Part of a small language model's weights.
Size: 10 layers, 53.5M parameters.
MLP neurons of a small language model. Each row is named by its layer, matrix (gate and up: input weights; down: output weights) and neuron, and shows model dimensions 176-271. Each number is 200 + 20 x the weight over its row's rms, rounded and kept within 0 to 999. A neuron's up and down rows have the sign that makes its largest values positive.
After each neuron's rows, "fires in" lists the words (lower case) most often at its 100 highest values on Wikipedia text that the model never trained on. A number after a token or word is its count.

L4.gate1437,188,210,219,202,187,227,201,198,185,270,193,207,182,184,213,186,243,180,235,210,231,209,207,196,200,197,217,234,245,189,212,203,213,166,203,193,186,200,228,195,212,192,172,199,203,175,183,223,198,160,228,205,212,212,190,192,203,233,175,194,179,192,160,211,201,207,214,241,194,216,222,224,172,202,211,236,221,214,217,206,196,228,208,222,198,193,216,194,202,159,185,176,208,249,177,207
L4.up1437,181,184,237,199,196,186,195,179,198,210,189,196,210,192,204,171,234,169,217,227,210,203,194,170,190,178,185,240,200,174,240,173,190,204,167,182,229,203,220,205,214,197,192,192,171,206,175,211,179,156,184,191,209,196,217,211,193,213,189,250,195,193,177,186,215,177,209,228,196,243,173,181,182,215,194,166,220,192,170,214,202,214,192,208,210,208,212,206,178,170,241,214,173,194,161,209
L4.down1437,181,222,171,191,128,204,240,205,181,210,254,214,205,222,208,200,193,166,218,209,211,163,174,194,177,194,210,196,207,220,213,185,192,231,205,174,189,172,205,240,189,160,223,174,219,202,214,224,199,241,198,208,167,211,224,160,194,182,240,201,203,174,220,186,173,220,202,179,205,212,183,235,217,202,242,163,186,203,204,194,182,193,170,195,234,199,198,191,188,186,199,158,200,257,200,206
fires in: "of" 80, "that" 4

L4.gate773,193,212,180,165,175,205,206,202,192,168,223,203,215,180,173,210,168,169,230,205,201,214,180,240,158,202,226,197,229,181,167,166,188,228,194,193,228,210,199,199,174,187,208,208,203,186,208,205,204,200,172,175,153,170,231,191,206,201,206,200,209,227,194,195,208,223,200,213,177,247,218,183,171,220,226,191,211,220,211,181,174,193,196,240,190,224,206,196,196,206,207,194,164,172,217,203
L4.up773,193,237,186,180,194,229,177,199,218,182,231,212,233,159,187,228,203,232,203,191,205,205,207,188,188,177,216,211,170,181,200,230,248,204,187,194,181,223,204,228,187,213,197,242,189,201,215,205,187,200,194,204,154,209,219,176,188,196,185,238,164,199,213,212,217,220,215,207,182,192,201,184,191,182,219,188,186,173,247,206,212,216,205,178,190,237,228,204,203,203,185,204,228,219,188,204
L4.down773,169,218,225,204,222,227,231,191,223,178,192,191,179,248,190,229,165,182,180,194,183,190,200,225,199,186,195,219,226,231,210,204,185,233,183,150,210,228,210,218,185,199,189,196,222,199,230,196,192,220,160,198,201,207,232,169,203,183,204,170,204,188,223,160,260,222,203,188,196,199,188,170,189,176,207,197,194,184,195,175,199,213,201,217,199,222,183,222,192,224,200,200,210,216,219,211
fires in: "and" 18, "while" 13, "as" 12, "even" 10, "with" 6

L5.gate1031,224,194,188,204,204,227,216,220,205,212,200,190,199,192,219,218,218,207,197,171,207,197,175,206,213,194,189,190,193,212,163,182,211,219,221,239,198,173,194,188,220,206,203,196,209,201,186,184,166,186,215,234,227,197,228,174,206,194,184,212,188,227,205,201,198,237,240,186,226,211,213,225,221,215,192,187,237,216,205,206,202,191,227,181,185,199,225,226,225,203,207,211,202,198,184,204
L5.up1031,197,223,204,179,202,230,218,189,229,186,179,178,167,200,201,178,199,217,231,234,216,216,222,192,177,175,217,228,199,197,224,243,206,207,183,229,187,184,177,208,167,225,175,219,210,184,184,210,220,181,225,227,192,245,208,195,189,212,207,197,189,190,201,185,184,174,224,175,224,193,154,195,212,205,194,216,167,206,213,185,214,202,232,160,198,189,165,201,208,195,193,185,260,177,152,187
L5.down1031,202,211,216,178,215,222,230,236,224,178,198,155,134,195,188,157,190,207,183,227,174,220,173,210,200,222,187,165,195,219,204,197,196,207,194,237,183,185,189,228,223,220,215,220,197,176,197,201,177,202,174,185,219,178,222,194,174,180,190,209,200,211,193,185,203,179,212,195,219,194,203,192,214,180,218,168,210,221,175,184,219,191,201,170,181,206,216,205,186,186,180,210,215,220,194,159
fires in: "that" 42, "jpn" 5, "p" 4, "nasa" 4

L6.gate1227,241,208,211,191,187,220,178,212,219,215,154,202,189,239,193,187,228,205,204,161,211,174,213,165,244,205,246,218,175,222,183,188,221,199,211,174,231,206,170,203,176,200,204,175,236,237,183,182,253,227,211,226,222,172,217,258,183,169,210,200,226,191,202,185,204,182,224,193,202,197,206,237,191,169,169,192,204,221,173,217,201,192,171,204,191,206,197,189,204,214,220,181,191,184,199,164
L6.up1227,216,196,159,200,244,205,195,220,176,215,179,222,151,224,154,233,176,171,228,185,199,223,241,211,210,197,187,197,197,196,172,206,201,228,243,190,192,228,216,186,195,228,196,179,196,221,187,204,182,158,195,227,196,202,208,184,189,231,210,167,194,219,203,216,205,224,190,215,274,176,190,173,192,211,155,183,197,210,188,230,228,170,202,190,258,221,231,216,214,220,187,173,232,190,173,201
L6.down1227,173,208,201,181,207,196,164,216,187,203,208,201,219,211,207,181,169,215,230,182,188,161,228,203,180,151,174,214,170,167,205,172,202,199,209,214,229,148,207,194,202,190,181,195,182,209,184,205,200,179,190,195,200,181,234,216,206,193,192,195,234,205,205,187,261,176,221,179,198,227,196,224,180,190,222,191,177,183,210,159,254,174,197,194,241,186,196,205,181,165,200,201,172,225,222,195
fires in: "a" 35, "for" 11, "from" 8, "in" 7, "the" 6, "any" 5

L5.gate1000,239,213,249,210,210,211,211,201,166,189,214,200,174,208,214,202,244,169,197,216,205,196,241,192,204,197,232,211,205,217,207,172,173,182,213,219,195,204,193,209,191,171,232,171,233,176,219,186,201,217,214,205,165,207,172,234,220,219,202,191,205,212,237,213,201,197,178,233,185,209,209,219,192,171,188,212,188,191,215,197,180,207,198,193,196,215,209,195,201,186,201,197,160,203,198,200
L5.up1000,258,182,194,194,213,186,219,187,185,177,217,200,185,209,192,186,233,200,206,197,199,226,229,185,158,192,184,215,212,190,221,199,189,213,201,228,192,193,214,180,184,184,209,209,176,189,227,184,210,160,218,206,196,217,201,225,166,226,184,203,215,195,204,173,217,186,258,222,213,225,195,210,183,173,191,192,194,209,217,200,178,204,231,200,235,201,198,195,195,204,201,220,192,193,218,202
L5.down1000,207,163,208,210,196,192,182,209,177,219,193,191,210,187,209,224,197,180,240,190,195,196,222,172,190,197,224,211,198,182,223,204,213,225,220,195,149,216,214,208,215,196,192,178,170,213,212,166,204,179,190,201,247,185,186,201,224,177,202,222,227,218,206,194,226,207,209,234,204,166,182,206,211,200,243,228,209,192,219,195,219,198,183,237,225,206,230,209,185,181,199,207,180,193,221,170
fires in: "the" 65, "their" 5, "its" 4

L5.gate216,197,203,234,188,207,222,218,191,180,206,188,211,231,210,183,231,141,217,217,184,239,177,193,239,192,192,198,194,209,165,179,238,167,189,189,179,191,172,198,192,188,192,231,203,188,194,229,188,213,213,227,210,214,201,196,192,218,198,239,202,234,196,228,165,213,234,236,197,167,172,193,177,252,226,195,211,205,229,221,191,158,217,188,241,186,199,214,219,233,221,186,184,227,223,232,214
L5.up216,207,216,175,191,218,180,202,231,203,226,258,197,210,221,174,262,201,202,222,216,201,223,199,205,202,197,196,201,220,197,208,174,202,189,220,222,213,203,201,224,193,187,196,233,199,219,227,192,211,149,220,191,224,178,225,197,205,223,184,198,216,193,220,194,157,208,196,186,227,183,218,205,209,222,198,192,246,192,213,199,193,192,205,236,212,201,215,206,224,201,215,205,210,218,218,201
L5.down216,157,200,202,170,184,199,184,174,215,178,191,186,203,232,190,292,206,216,193,224,195,192,223,204,189,208,205,206,201,199,218,216,193,161,196,203,202,211,171,203,206,229,170,183,175,227,204,197,169,190,179,185,172,213,168,211,214,209,187,169,179,191,175,220,211,201,204,221,205,233,189,211,193,170,168,217,208,215,205,173,211,227,226,269,190,179,203,200,175,216,191,194,190,178,198,210
fires in: "that" 25, "as" 16, "with" 11, "and" 7, "also" 4, "have" 4

L4.gate491,154,181,207,211,184,212,182,212,170,184,207,222,193,196,181,183,197,152,162,184,217,200,196,167,232,235,196,171,191,208,206,210,207,196,186,211,182,221,216,231,192,188,212,195,225,199,203,191,225,168,214,209,212,182,168,214,208,197,182,183,190,192,205,196,259,178,195,192,193,224,184,202,193,180,209,208,197,234,178,209,165,182,207,189,240,174,177,208,211,210,206,191,242,180,186,190
L4.up491,167,166,214,208,166,206,197,203,224,222,187,196,209,182,191,199,208,210,187,242,193,224,223,198,207,203,227,204,224,190,214,181,217,199,186,193,214,195,226,201,193,199,187,186,227,149,207,224,196,162,200,171,162,204,209,206,198,210,187,192,200,200,210,195,166,198,220,206,210,193,190,213,231,195,187,216,201,205,194,229,198,222,176,223,206,194,210,215,221,194,193,210,202,219,184,191
L4.down491,196,180,206,191,165,168,165,181,171,230,199,193,162,207,194,197,185,204,171,194,215,187,159,191,218,212,216,168,223,180,231,218,221,229,150,196,192,187,174,232,190,198,194,204,212,145,238,203,224,200,207,222,211,190,199,185,199,177,213,154,184,169,228,214,194,178,158,231,223,189,159,199,206,217,179,213,228,178,239,187,212,148,159,234,186,191,177,197,208,198,200,223,198,182,208,232
fires in: "by" 34, "to" 12, "in" 10, "into" 5

L6.gate1571,209,168,185,189,171,199,212,204,217,219,192,226,180,191,193,187,219,198,184,155,193,179,209,178,215,202,200,207,197,199,177,205,190,196,221,203,183,235,226,165,175,211,215,202,205,202,195,193,179,182,176,213,178,225,225,191,246,221,208,219,201,189,216,175,217,220,217,191,155,180,209,168,207,191,179,195,179,174,214,191,217,210,192,194,183,226,204,209,205,192,212,209,198,186,216,192
L6.up1571,203,188,241,154,195,198,197,244,202,202,190,230,188,210,222,188,193,229,197,175,166,224,212,204,170,173,213,183,196,177,206,249,217,173,215,188,200,194,192,197,216,185,189,173,187,201,205,180,194,200,202,226,232,201,198,167,224,212,198,227,220,204,174,185,179,187,205,201,205,182,186,191,173,198,204,188,209,188,194,212,232,199,185,178,193,241,216,194,163,222,230,226,203,221,176,203
L6.down1571,211,155,210,203,165,246,208,214,193,245,219,193,174,211,218,220,190,223,187,221,190,182,169,184,174,227,205,208,174,186,167,216,231,170,209,211,166,214,187,177,195,155,193,179,191,195,228,219,180,163,179,193,214,218,203,214,209,231,231,226,225,192,228,184,164,197,182,196,205,194,190,244,202,195,158,179,206,210,180,188,207,183,227,197,212,172,206,189,187,167,186,185,185,207,172,192
fires in: "of" 42, "in" 18, "to" 10, "for" 5

L4.gate1551,225,196,211,219,185,208,216,199,195,209,191,181,142,194,171,154,216,172,220,203,209,216,193,234,230,226,219,190,177,233,184,238,183,167,213,190,211,214,200,213,185,246,231,199,191,230,233,216,149,171,181,221,233,198,226,199,217,165,240,182,170,191,183,202,186,218,165,166,214,178,184,180,173,204,184,206,174,187,181,165,184,218,194,194,193,219,229,223,156,173,177,200,213,197,162,228
L4.up1551,240,231,198,181,206,184,155,178,184,189,206,207,171,219,201,199,207,186,231,218,220,167,212,234,185,216,214,196,181,165,193,218,201,213,206,196,229,218,174,198,203,188,212,194,199,191,171,197,229,197,166,215,187,214,190,218,218,199,227,260,206,205,189,222,209,206,178,200,252,202,172,211,195,189,209,186,192,185,195,219,186,193,172,169,223,212,233,214,164,180,214,193,204,204,200,204
L4.down1551,219,207,210,208,175,214,158,212,210,217,192,223,188,195,185,160,164,209,212,175,206,214,178,198,213,196,259,166,194,211,212,187,201,179,206,179,198,209,175,200,196,220,194,215,222,207,183,211,185,170,184,209,209,185,190,215,159,224,213,171,201,224,220,207,200,221,192,219,185,206,232,173,221,194,172,173,189,148,162,200,193,212,195,225,197,174,211,197,226,197,169,207,220,216,213,183
fires in: "the" 71, "such" 9, "her" 6, "his" 4

L5.gate1373,167,199,205,222,146,198,197,179,171,179,192,204,183,182,217,182,179,199,207,176,165,228,219,184,200,185,171,218,186,198,213,198,218,179,189,216,196,183,196,189,171,195,157,212,178,192,193,209,174,210,196,217,203,208,220,201,193,197,178,196,194,175,225,232,202,190,171,244,208,192,232,232,211,190,207,220,169,199,214,202,204,164,223,225,182,241,162,207,195,213,177,167,197,202,247,221
L5.up1373,189,194,203,224,210,215,210,196,176,195,191,221,165,204,218,191,191,211,191,204,194,185,190,200,201,171,171,194,193,210,205,192,211,191,212,201,207,160,206,203,209,208,197,237,226,198,223,194,203,200,209,197,229,225,197,228,222,177,229,221,215,184,193,227,230,205,170,200,200,176,178,202,218,164,197,210,198,211,165,213,216,191,209,183,210,183,208,187,180,164,165,221,219,201,201,233
L5.down1373,208,201,207,218,231,177,186,205,218,222,235,195,183,194,193,222,191,199,229,185,193,173,215,225,201,186,211,164,182,218,204,209,210,225,202,207,186,162,215,170,213,227,174,200,176,211,192,200,204,192,198,231,201,200,232,224,193,196,215,203,225,196,186,182,173,197,198,210,181,213,198,203,227,165,223,188,209,211,179,228,187,185,191,168,243,190,189,176,211,204,213,225,174,190,223,213
fires in: "to" 27, "they" 17, "we" 12, "i" 8, "he" 5

L6.gate702,213,153,194,194,198,229,197,196,206,215,229,193,216,237,157,179,170,193,203,196,216,170,189,195,225,183,181,210,222,184,197,173,224,213,201,210,201,173,235,213,222,207,182,240,173,157,215,204,174,187,183,195,266,190,202,196,206,181,227,202,207,194,184,203,212,181,198,198,220,201,185,181,190,191,174,222,194,183,193,183,196,180,215,193,195,241,186,232,211,190,179,192,196,204,181,187
L6.up702,192,194,235,224,209,193,195,222,169,217,184,230,184,211,227,192,231,221,168,158,207,196,176,198,177,200,239,194,212,210,173,181,200,215,198,184,202,169,228,192,186,203,204,210,194,210,247,215,229,193,199,209,225,209,218,185,176,204,216,197,193,171,215,210,208,226,214,189,177,146,191,156,231,214,207,198,184,200,181,226,192,215,172,223,178,203,178,205,210,228,205,164,221,154,180,192
L6.down702,181,187,222,198,201,226,189,218,204,190,182,172,222,160,192,177,243,213,209,183,231,220,210,196,195,192,191,222,164,193,185,216,225,187,195,185,216,189,240,162,191,199,210,200,203,188,197,214,212,198,212,216,227,194,226,195,173,168,159,221,212,174,221,235,211,197,203,188,203,195,208,208,187,226,236,189,182,236,234,246,204,233,207,171,220,218,223,187,203,196,207,200,205,194,183,185
fires in: "of" 48, "the" 20, "in" 6, "those" 4

L6.gate409,176,181,226,184,185,226,204,230,167,237,230,222,165,215,199,221,174,186,214,184,233,166,152,192,195,198,187,176,182,177,179,227,235,198,199,216,190,189,215,172,173,207,188,201,203,213,197,191,202,200,188,200,192,192,205,224,222,193,212,190,198,212,206,186,173,234,208,226,235,237,229,196,232,189,215,204,186,234,220,205,213,201,210,198,226,206,226,198,192,191,194,197,215,191,171,165
L6.up409,187,179,198,202,224,201,231,193,172,240,186,212,175,179,162,195,213,192,213,165,177,187,196,175,235,224,183,177,169,200,208,213,178,187,178,206,223,210,238,226,211,204,208,174,216,167,187,233,215,184,221,203,197,192,197,173,193,213,165,207,186,212,217,201,212,219,213,183,181,205,217,177,204,183,184,170,198,210,217,200,211,212,218,200,170,193,213,194,211,196,217,230,184,199,144,164
L6.down409,172,235,201,234,186,193,157,220,185,228,235,234,214,181,205,162,192,196,211,169,195,175,175,186,179,190,204,210,174,180,202,228,211,209,196,186,178,202,201,203,192,219,186,209,206,221,198,198,187,208,228,224,212,152,209,193,199,189,164,175,211,223,241,229,191,196,213,182,219,173,204,214,193,179,158,200,193,223,218,213,172,224,209,182,218,202,194,235,198,156,185,225,219,199,163,217
fires in: "of" 49, "in" 11

L6.gate856,217,209,198,224,194,189,217,243,217,259,220,192,187,219,172,193,221,168,249,191,188,234,244,209,200,184,213,203,217,212,178,204,181,190,194,160,224,233,181,208,197,177,224,179,182,193,193,202,198,201,202,226,184,220,204,198,230,185,205,217,221,200,199,235,223,197,195,197,141,199,187,206,175,183,212,177,169,227,186,189,176,179,213,202,226,199,205,196,184,188,200,195,220,223,209,192
L6.up856,208,224,189,229,186,207,186,236,209,177,216,192,212,200,193,173,234,186,202,140,229,180,228,225,185,209,221,213,208,190,210,191,199,237,191,212,206,191,210,160,180,212,214,201,218,171,209,227,175,211,252,205,209,228,209,207,181,197,203,211,210,199,221,195,189,185,212,171,212,161,189,184,203,189,242,205,231,239,221,248,224,218,227,199,217,237,233,209,194,190,194,160,243,233,202,212
L6.down856,223,200,182,168,179,195,193,161,205,236,185,206,168,219,161,180,204,211,195,165,204,200,226,212,180,210,225,197,174,201,218,221,203,214,214,222,194,198,234,225,225,170,187,177,221,193,212,203,174,201,226,201,244,197,202,151,180,204,201,213,229,217,206,186,222,220,217,201,216,185,203,164,192,171,189,180,185,219,179,205,183,237,202,182,224,196,195,188,262,217,213,213,186,198,228,195
fires in: "made" 16, "a" 13, "had" 11, "make" 9, "the" 7, "s" 7

L4.gate204,226,175,203,211,193,209,214,177,144,178,207,229,188,198,208,195,182,194,183,237,196,214,217,212,183,206,196,210,196,232,228,182,195,201,197,174,213,178,219,187,200,191,191,230,198,203,185,197,185,228,184,192,176,238,228,199,198,222,191,224,181,216,200,227,170,200,181,201,225,170,173,209,218,195,221,237,182,178,185,184,183,217,194,204,213,188,214,194,187,181,171,203,196,200,216,243
L4.up204,190,173,177,199,188,217,179,154,151,218,198,213,163,204,198,182,209,217,209,216,197,195,195,190,204,174,213,219,211,234,195,193,222,191,203,192,208,230,199,197,215,180,190,207,194,203,206,208,175,216,200,155,193,229,170,169,157,180,199,177,188,206,178,212,218,199,163,219,175,198,190,208,203,211,185,239,231,204,206,188,214,205,214,190,188,189,198,204,177,214,191,202,199,198,225,239
L4.down204,163,227,182,200,229,199,225,201,216,200,206,196,186,215,215,218,193,195,221,227,211,198,220,176,189,198,223,199,174,221,209,191,162,185,223,209,184,234,187,186,145,204,183,226,189,204,221,203,190,213,169,206,227,185,204,212,225,186,184,177,193,204,224,213,211,200,198,175,235,185,168,185,191,174,221,202,179,191,204,206,209,167,187,212,178,219,208,168,186,168,214,199,184,198,228,228
fires in: "he" 40, "it" 14, "they" 10, "party" 8, "she" 4, "team" 4

L5.gate1021,209,204,205,216,188,200,188,236,218,222,233,172,212,192,192,171,182,216,182,208,188,204,232,248,196,205,220,242,195,192,191,178,174,204,187,199,184,209,194,222,223,206,190,231,193,177,219,206,232,201,199,174,209,199,169,176,177,169,193,197,208,207,211,187,218,167,194,190,224,200,204,194,205,191,162,186,185,210,182,206,147,191,185,203,173,200,198,173,176,165,208,185,201,169,155,209
L5.up1021,215,219,196,183,202,194,192,202,218,174,198,163,180,195,232,224,186,177,179,229,186,214,238,244,220,193,179,249,195,213,174,190,216,203,192,183,160,196,204,240,213,221,204,208,191,203,206,191,205,191,186,206,176,186,172,195,228,180,185,196,197,217,195,189,212,178,200,186,208,185,242,202,170,226,177,229,186,203,209,204,182,179,197,216,189,207,204,207,206,183,194,147,201,158,193,205
L5.down1021,177,239,171,187,223,184,179,236,181,204,207,177,193,168,193,205,180,204,165,203,195,227,179,190,202,205,197,186,168,193,188,204,212,174,204,181,212,198,222,213,185,199,203,180,202,180,202,221,192,214,212,199,199,160,213,164,203,204,200,194,206,211,194,208,221,221,176,190,232,227,245,222,180,211,172,188,213,157,207,233,203,192,204,192,204,207,249,193,179,191,208,207,201,177,195,168
fires in: "the" 65, "this" 10, "s" 8

L5.gate1502,180,200,236,174,170,198,213,180,209,228,208,193,204,174,196,172,238,221,225,191,155,237,166,189,170,207,190,179,254,232,212,175,178,183,224,208,201,192,178,199,180,199,202,190,186,218,223,245,213,204,159,225,214,205,200,177,164,206,207,215,146,185,206,198,205,208,207,207,223,189,220,222,200,190,183,211,208,187,170,201,222,199,185,191,213,230,182,233,172,230,201,211,213,187,196,184
L5.up1502,234,192,214,197,215,175,210,156,220,247,200,180,204,130,215,200,197,228,189,213,175,217,164,184,225,192,194,208,200,227,213,220,215,176,223,228,194,189,211,205,169,194,192,190,226,198,212,184,173,206,209,200,175,201,176,194,192,200,214,207,195,196,206,215,214,214,197,194,210,190,218,218,159,191,224,193,194,230,206,220,224,213,200,184,217,165,194,186,211,168,173,197,217,178,247,219
L5.down1502,188,199,197,176,207,229,211,185,197,191,249,213,198,183,185,182,158,215,196,223,194,218,231,203,193,189,166,225,209,255,188,216,194,187,217,204,207,191,172,209,216,177,197,217,168,216,190,180,196,211,237,177,195,187,215,174,202,165,237,250,177,206,179,204,195,158,218,172,210,146,232,187,188,175,190,210,209,201,202,185,176,215,190,208,190,223,206,224,217,227,222,209,148,189,203,206
fires in: "that" 37, "only" 7, "mountains" 5, "all" 4

L4.gate1206,190,211,189,227,203,219,201,185,184,195,219,211,183,209,213,209,173,182,211,199,171,172,174,215,187,202,218,188,176,190,185,180,206,219,168,176,195,216,175,212,213,181,210,220,193,225,216,208,190,178,202,177,214,209,221,188,181,177,187,218,208,208,205,197,208,195,212,195,215,163,174,221,213,222,215,247,162,180,143,191,147,185,218,203,201,198,191,229,191,217,197,202,201,225,237,192
L4.up1206,167,221,193,186,197,194,172,220,186,216,200,201,206,198,238,242,192,206,220,191,227,193,241,241,210,193,185,198,214,225,189,204,208,241,212,219,210,208,205,184,161,181,222,217,175,186,180,221,220,220,204,212,196,221,191,201,219,203,182,218,211,180,207,139,206,180,216,211,230,173,169,215,169,183,224,167,177,203,204,207,176,182,193,210,199,223,206,175,189,211,188,198,163,208,177,193
L4.down1206,209,207,180,182,215,205,186,200,174,214,178,191,184,221,203,211,216,191,191,184,209,226,217,222,202,213,236,155,204,208,176,211,218,190,171,180,223,200,233,197,221,214,174,207,177,207,226,192,227,185,137,188,218,201,204,225,190,217,195,201,224,187,185,216,213,188,208,199,199,189,207,208,193,196,198,194,205,194,225,191,172,154,207,207,219,178,227,138,186,206,178,179,201,211,170,202
fires in: "and" 79

L6.gate959,194,222,169,171,180,172,221,217,199,195,214,206,201,247,222,200,207,228,183,220,160,202,198,220,183,230,213,214,190,220,189,217,212,203,205,179,184,187,202,200,187,196,210,208,209,192,200,200,205,203,180,177,190,205,197,183,209,191,209,173,198,215,157,202,200,228,203,186,192,179,226,160,196,216,218,190,183,230,190,193,229,199,193,230,191,189,204,183,177,190,197,252,218,189,184,211
L6.up959,206,240,211,197,205,212,242,183,220,204,192,217,177,213,218,204,226,164,150,168,212,226,184,190,164,178,174,220,164,198,217,186,216,210,165,215,188,199,210,190,178,186,216,181,228,191,170,239,202,220,212,199,187,202,231,197,203,179,208,194,177,199,225,201,216,221,206,198,201,220,187,204,206,195,179,216,216,202,192,187,206,196,197,185,190,189,205,239,195,177,208,218,205,176,214,184
L6.down959,185,245,190,203,186,177,198,219,176,240,192,209,192,197,190,179,187,179,182,181,202,184,176,197,174,204,196,206,203,213,218,204,188,206,219,223,169,209,177,186,216,234,214,234,220,198,226,173,210,215,209,205,207,205,212,180,214,181,204,202,196,212,237,200,168,195,199,184,208,216,231,201,202,199,201,185,215,204,193,189,218,211,195,175,205,190,186,173,225,210,204,218,256,187,204,205
fires in: "of" 42, "the" 23, "such" 5, "quality" 4

L6.gate712,194,220,170,214,205,212,197,169,190,208,225,220,197,212,209,188,212,167,209,196,214,233,186,182,200,201,178,184,187,177,186,179,214,185,166,218,212,168,239,180,203,193,249,173,218,208,191,194,212,190,219,192,219,194,205,212,202,206,165,235,192,203,172,184,176,191,227,224,231,201,219,192,232,181,218,224,206,226,177,200,192,169,206,186,214,217,202,185,200,186,181,220,225,217,259,190
L6.up712,189,196,202,179,168,199,191,190,201,202,197,207,236,198,149,184,191,187,206,174,204,211,195,197,187,200,174,176,211,215,212,193,210,232,211,254,198,158,156,200,199,178,206,184,224,190,205,185,204,180,221,189,215,224,204,189,236,180,153,252,186,227,172,180,227,180,187,203,234,198,191,189,210,144,153,194,224,201,180,198,223,202,213,179,220,206,204,185,223,201,211,180,226,196,178,185
L6.down712,213,209,191,205,202,199,208,226,196,206,199,199,185,195,189,173,190,169,204,196,216,216,195,217,196,222,200,173,184,217,178,223,197,171,218,216,157,206,223,205,214,218,175,176,185,206,199,195,175,177,220,168,206,182,210,231,227,184,164,232,200,192,201,192,196,187,198,201,220,186,239,175,219,183,199,148,232,196,205,180,198,213,163,150,208,209,224,219,189,169,212,216,224,220,184,200
fires in: "of" 76, "that" 15

L6.gate1709,181,197,196,211,217,198,224,177,219,201,202,163,203,196,202,250,204,207,167,166,198,187,197,206,215,213,204,213,193,214,221,173,174,180,165,205,240,173,211,211,191,201,176,187,231,208,202,196,227,213,219,163,206,218,169,146,192,249,162,169,207,199,212,195,227,187,178,170,191,194,225,217,195,208,196,204,144,200,177,219,192,201,181,198,178,206,201,193,195,201,219,197,203,179,211,231
L6.up1709,175,195,197,197,219,211,213,216,193,191,175,165,215,186,216,226,191,205,242,177,219,184,174,212,201,218,190,188,200,242,193,230,191,209,193,198,166,187,227,236,203,171,186,195,199,172,164,190,221,215,167,219,176,197,200,178,187,207,223,225,170,194,186,230,187,204,197,181,156,182,180,249,196,185,189,209,198,212,192,185,174,184,210,165,193,216,194,196,194,190,200,207,185,189,217,219
L6.down1709,198,192,203,215,199,232,208,212,214,195,201,242,210,190,204,216,202,190,247,205,184,207,174,208,178,228,207,192,240,195,171,207,167,204,225,230,210,204,223,192,186,191,182,184,197,237,210,188,217,191,172,205,211,197,190,178,206,179,140,190,204,183,212,214,230,220,198,205,195,210,205,158,216,202,185,194,204,212,224,191,214,195,221,202,237,201,191,203,171,177,157,191,171,204,185,200
fires in: "and" 94

L5.gate427,167,229,141,209,199,187,218,184,225,151,185,195,208,253,215,229,185,228,220,178,214,195,226,191,199,222,189,162,204,219,174,198,165,213,229,176,176,211,185,179,173,183,181,199,204,216,221,165,180,200,178,168,194,176,178,163,198,201,213,261,197,171,217,192,198,201,197,167,198,193,174,216,202,191,222,174,177,205,185,226,203,205,180,203,154,207,220,153,178,200,217,201,204,187,227,196
L5.up427,173,195,220,179,199,210,191,184,168,221,169,251,203,131,182,226,199,203,179,226,192,182,172,243,211,226,212,221,218,194,219,203,218,193,168,229,218,229,207,195,243,200,186,198,240,213,174,229,207,217,211,176,200,181,212,217,184,158,211,175,220,174,198,187,206,183,223,213,225,207,179,180,177,181,225,236,214,203,205,143,194,170,191,186,217,219,197,180,170,177,213,198,212,210,206,201
L5.down427,169,216,185,218,183,206,180,178,201,199,227,184,187,200,226,251,218,222,215,192,200,219,223,180,217,251,229,180,249,212,214,209,170,194,177,191,206,231,180,169,203,192,204,173,208,227,208,193,199,215,189,210,195,242,189,180,173,243,180,174,215,195,206,216,184,204,187,218,199,213,200,210,206,230,198,186,235,200,215,193,179,201,221,242,199,209,229,196,212,187,222,213,183,204,202,210
fires in: "and" 19, "to" 11, "from" 9, "by" 7, "then" 7, "in" 6

L5.gate1277,202,184,194,229,203,207,180,212,192,189,203,204,196,206,182,166,181,184,203,229,193,175,187,207,216,220,188,220,201,205,205,207,200,141,206,216,174,186,201,220,184,163,190,231,194,197,230,187,178,202,223,183,171,133,184,187,195,164,209,204,240,188,164,186,192,214,170,178,211,193,232,190,176,200,197,232,205,175,204,206,195,204,175,234,203,177,239,162,200,220,205,163,173,206,204,171
L5.up1277,211,194,202,191,198,223,211,261,198,189,203,190,205,191,211,208,186,201,209,240,206,202,184,203,238,173,200,187,200,233,193,199,188,231,167,210,210,195,221,193,198,174,206,173,198,180,194,184,190,174,246,204,244,192,218,237,182,191,211,229,210,214,192,215,211,185,206,189,245,195,233,189,171,210,188,178,200,191,184,216,207,203,187,169,206,218,204,201,194,174,195,183,177,187,177,183
L5.down1277,216,214,212,194,215,189,180,250,180,183,239,218,183,245,213,196,166,182,211,220,205,168,172,193,181,252,227,176,159,184,200,142,225,199,217,214,165,206,212,227,203,206,214,200,200,212,194,190,201,196,225,188,215,220,185,212,144,227,203,202,176,204,224,217,185,224,179,225,185,170,251,187,180,191,156,222,176,178,196,187,209,181,194,212,193,206,167,205,211,188,190,181,175,206,193,192
fires in: "the" 60, "it" 29